MLP neurons of a small language model. Each row is named by its layer, matrix (gate and up: input weights) and neuron, and shows model dimensions 0-95. Each number is 128 + 24 x the weight over its row's rms, rounded and kept within 0 to 255. Numbers have three digits each. A neuron's up and down rows have the sign that makes its largest values positive.
After each neuron's rows, "fires after" lists the tokens most often just before its 100 highest values on Wikipedia text that the model never trained on.

L3.gate952:139129105134115169154170141132154145175114124138065126115136134145121164138136127151124133124143103137193091131165134130105147137120137137188146126113133149095108091137126140082150135088097154102115158113146107132148154138144134102132159143136098136106188112131139146085141135148138139142
L3.up952:155178120110090133114171117101150117133109112117111115179116137083130118110067140131135132106142125128092138116132102114159114103115115170120142117120080116115146094158138171124162126127174138101116149158166072122128101106154105150174133141138123110117114128112149127142077156132093140134
fires after: " B", " P", "F", " F", " f", " Av"

L3.gate65:108115101094125119148139117100172099140123085155148155136132135141132125090134131121084143170131110088090152162143104149166159092104112106118125147173137141103150114117133111132141119085112169080099081151127140133129145078121162128169085103158108127125144129171126148151124142142152152128
L3.up65:132059175094144091166138125141130143126164151134161144080145113146096112068113120118103079160124145109106105093127082115140136151115117127110140100150128156114119136107148126092094136099131105127132134153106135100120104114083168175165120106129148080097139121137113153170131123156160168094
fires after: ",", " fav"

L3.gate260:153109128126150131133129101125109183136131146125130114132134117114106154144125145093099139177148154117142113168130154127141108099092098117176152159145066101109178138156122160112128105130120124132083170159158099153110144130139111114132086137131159137104176100124158076110159078137130165132
L3.up260:128134134094122151145101124149118147198074137122127085130083133142148154114125173158149120123146106101124114142135151131069119105139132138141124106053116191120093122141094106110119171173124167132094098103153138167160123119099113140121148120152102117102121126123110145070115131127110099129
fires after: " W", " F", " G", " Sw", " Sh", " P"

L3.gate68:111116110091139132155131124099126115116128125186082138134128126125100142105156151111126102136117118143105161150119077114121121138084079128161138121176113122136160135135182113108117114081118148087159162131128128139077129095106149142137130137101138168150176129124141111125112166106149133171
L3.up68:122103048140120119181120133106155106160107130153120190113097097103106148105138159166150108129114127117115112087134082099117109116100110146154150151171118114149153126152123172105121128145138092121138171120096142129104121127117144148172145112110121162160103167117128166109142147134155103115
fires after: " R", " N", "R", " r", "1", " S"

L3.gate39:113129144141107146187162089151143177169132173110123121148164143168089173130158132119117147161123157161128157111178176138126096116112130126138100137172143142113123136121152125126149149148116115189125128112128117148141129122148131060116105144174108136089109112109122162117148123137155147165
L3.up39:138126112130154120116142093172146151152127097072136141134135168106176123153109111131125144106137102155161092132116130136157081154151101107116153164126107118161125094136096136153117115121177132125163094145135145096143135145136147138091146094149126088106100141116167140095153118105134096110
fires after: " |", "|", "-", " G", " L"

L3.gate239:127136105157101136083126072172149153153122146126086145138105152109110164150161124131119120122153107113135116092144119184121112082137122151116135120110113151109152089111143100123131095170120145126097129105122115158129137177156112164120160124117126132110164126134144141102116119161156146172
L3.up239:131170137107098131134105121131133155197153159103144144089176113151124144142119117144110108123138131067142096153110105140142143127133051129126135125118172142125116174154175102140135127142142132133152147135160123093150103122095136115135130094143118166146117110133145095136118175137158138151
fires after: " G", "|", "G", " n", " L"

L3.gate646:109156134128084101138137094139138126102149111126090141158148132135090167121132111112111121103137092165130132149112146134106112067125138148133145129163041117132123115061103077113147112145145127134076173122123111132102123110120133099137150173105093115132151104148132150116132130122099136127
L3.up646:149158132194115059156135095108135147162114144147105106126101125128110088125136181098112147125161121131103137127136120148121144123101136105084118154155122118091131126111135106125098151119170162147091104101128154158066083134094128130163148105138164098162162160143145135142144114128134135115
fires after: ")", ","

L3.gate35:117119182096137115104212142100153145123152191178086109137120093181079147105136090140150104076125146118113136134149118144148137099103110144116146141101121160120161167111147154065107144109147144129106097118150095131105120108156156130112141106145151133130123107129104092093133150098139093112
L3.up35:107153172124131169115160118145089140133176132186135150124157100124112121151113126160156088103128138141134134135164109142128119119115128183133133138112097169117138168118128118111158105159154133118137118116110146138166094153146157124139172127157152100117118129129138129120140169139130141095
fires after: "°", " n", ".", "′", " M"

L3.gate670:165161157115144148139142119111101121165118150109138105137110169143100136134107146114116145135147082098135138165108131123132144154137162125104129183140149069087109100125110113164116107166085133127154150143120135128146111104095090130152130133175122183109114128164099111134132107097141066124
L3.up670:152147098139156147122177103100127131127175077121123089079113103138105148165128127163106100121202066125146125121124132145135124164123142171109096151134145086119113137097109126162114137140124117111139142146090133121104120099151104141172133127151101170089142097152092162094116110096169116115
fires after: " |", "|"

L3.gate703:152118141095171123137150138112123150165161134124134104118167117134091181132196116186113102129090115141122100101158101153103156125111114128137133115134118150129127093137154140117139126099147141154149115107111110129114113156135167111130178133078075145148157087131129140138166094116136111126
L3.up703:129110124068119153120164109106146123154103093121138130128139097138108137136101128119107130068151101150121148108153117101089136113195091146126130132098087112163126072108110085168095111095100137105153152149139164160120129134122127120122117128119155144110118104128110128141152164132148140126
fires after: ":", " N", "°", " n"

L3.gate37:124125161092098139149128131098125118125127158145157114123146135118121157147094138154129095103094104108141059130126139127131171070145133131090134170193120128113160137131141117121114130166143116126176146112153078160142102114130097150115138154089076159112146076158102117160126157109106123138
L3.up37:127104134089102144140141113093178144125122157102151145153127138116122145085153146135173145151110085122121137111104124148118129131138129135113133107160080128111131102121143155115117130123139083142130128077134095139149092073107132115144136117140115131145122076103111127150115109160098154092
fires after: " J", " r", " K", " Y", " qu", " R"

L3.gate899:120091143138152112127130122148159111124119170149117115113094137134119156098106166129097134143150172092106143109143151124126109126136120123154139115123160117139162145119173138133125096155140103123129116143098156132124107105090131131134142046126089107128125137123146102103142165144151062135
L3.up899:136091111118128124123099102121130139132114121151146118154132119135123097204137089102135139159072098098129117149135134136151122079148136137144111119093157122110135153120100163092181103141168115148100134134168121125151129153166112126118110128174134101113120062137091134150150110130089143089
fires after: ",", ".", " P"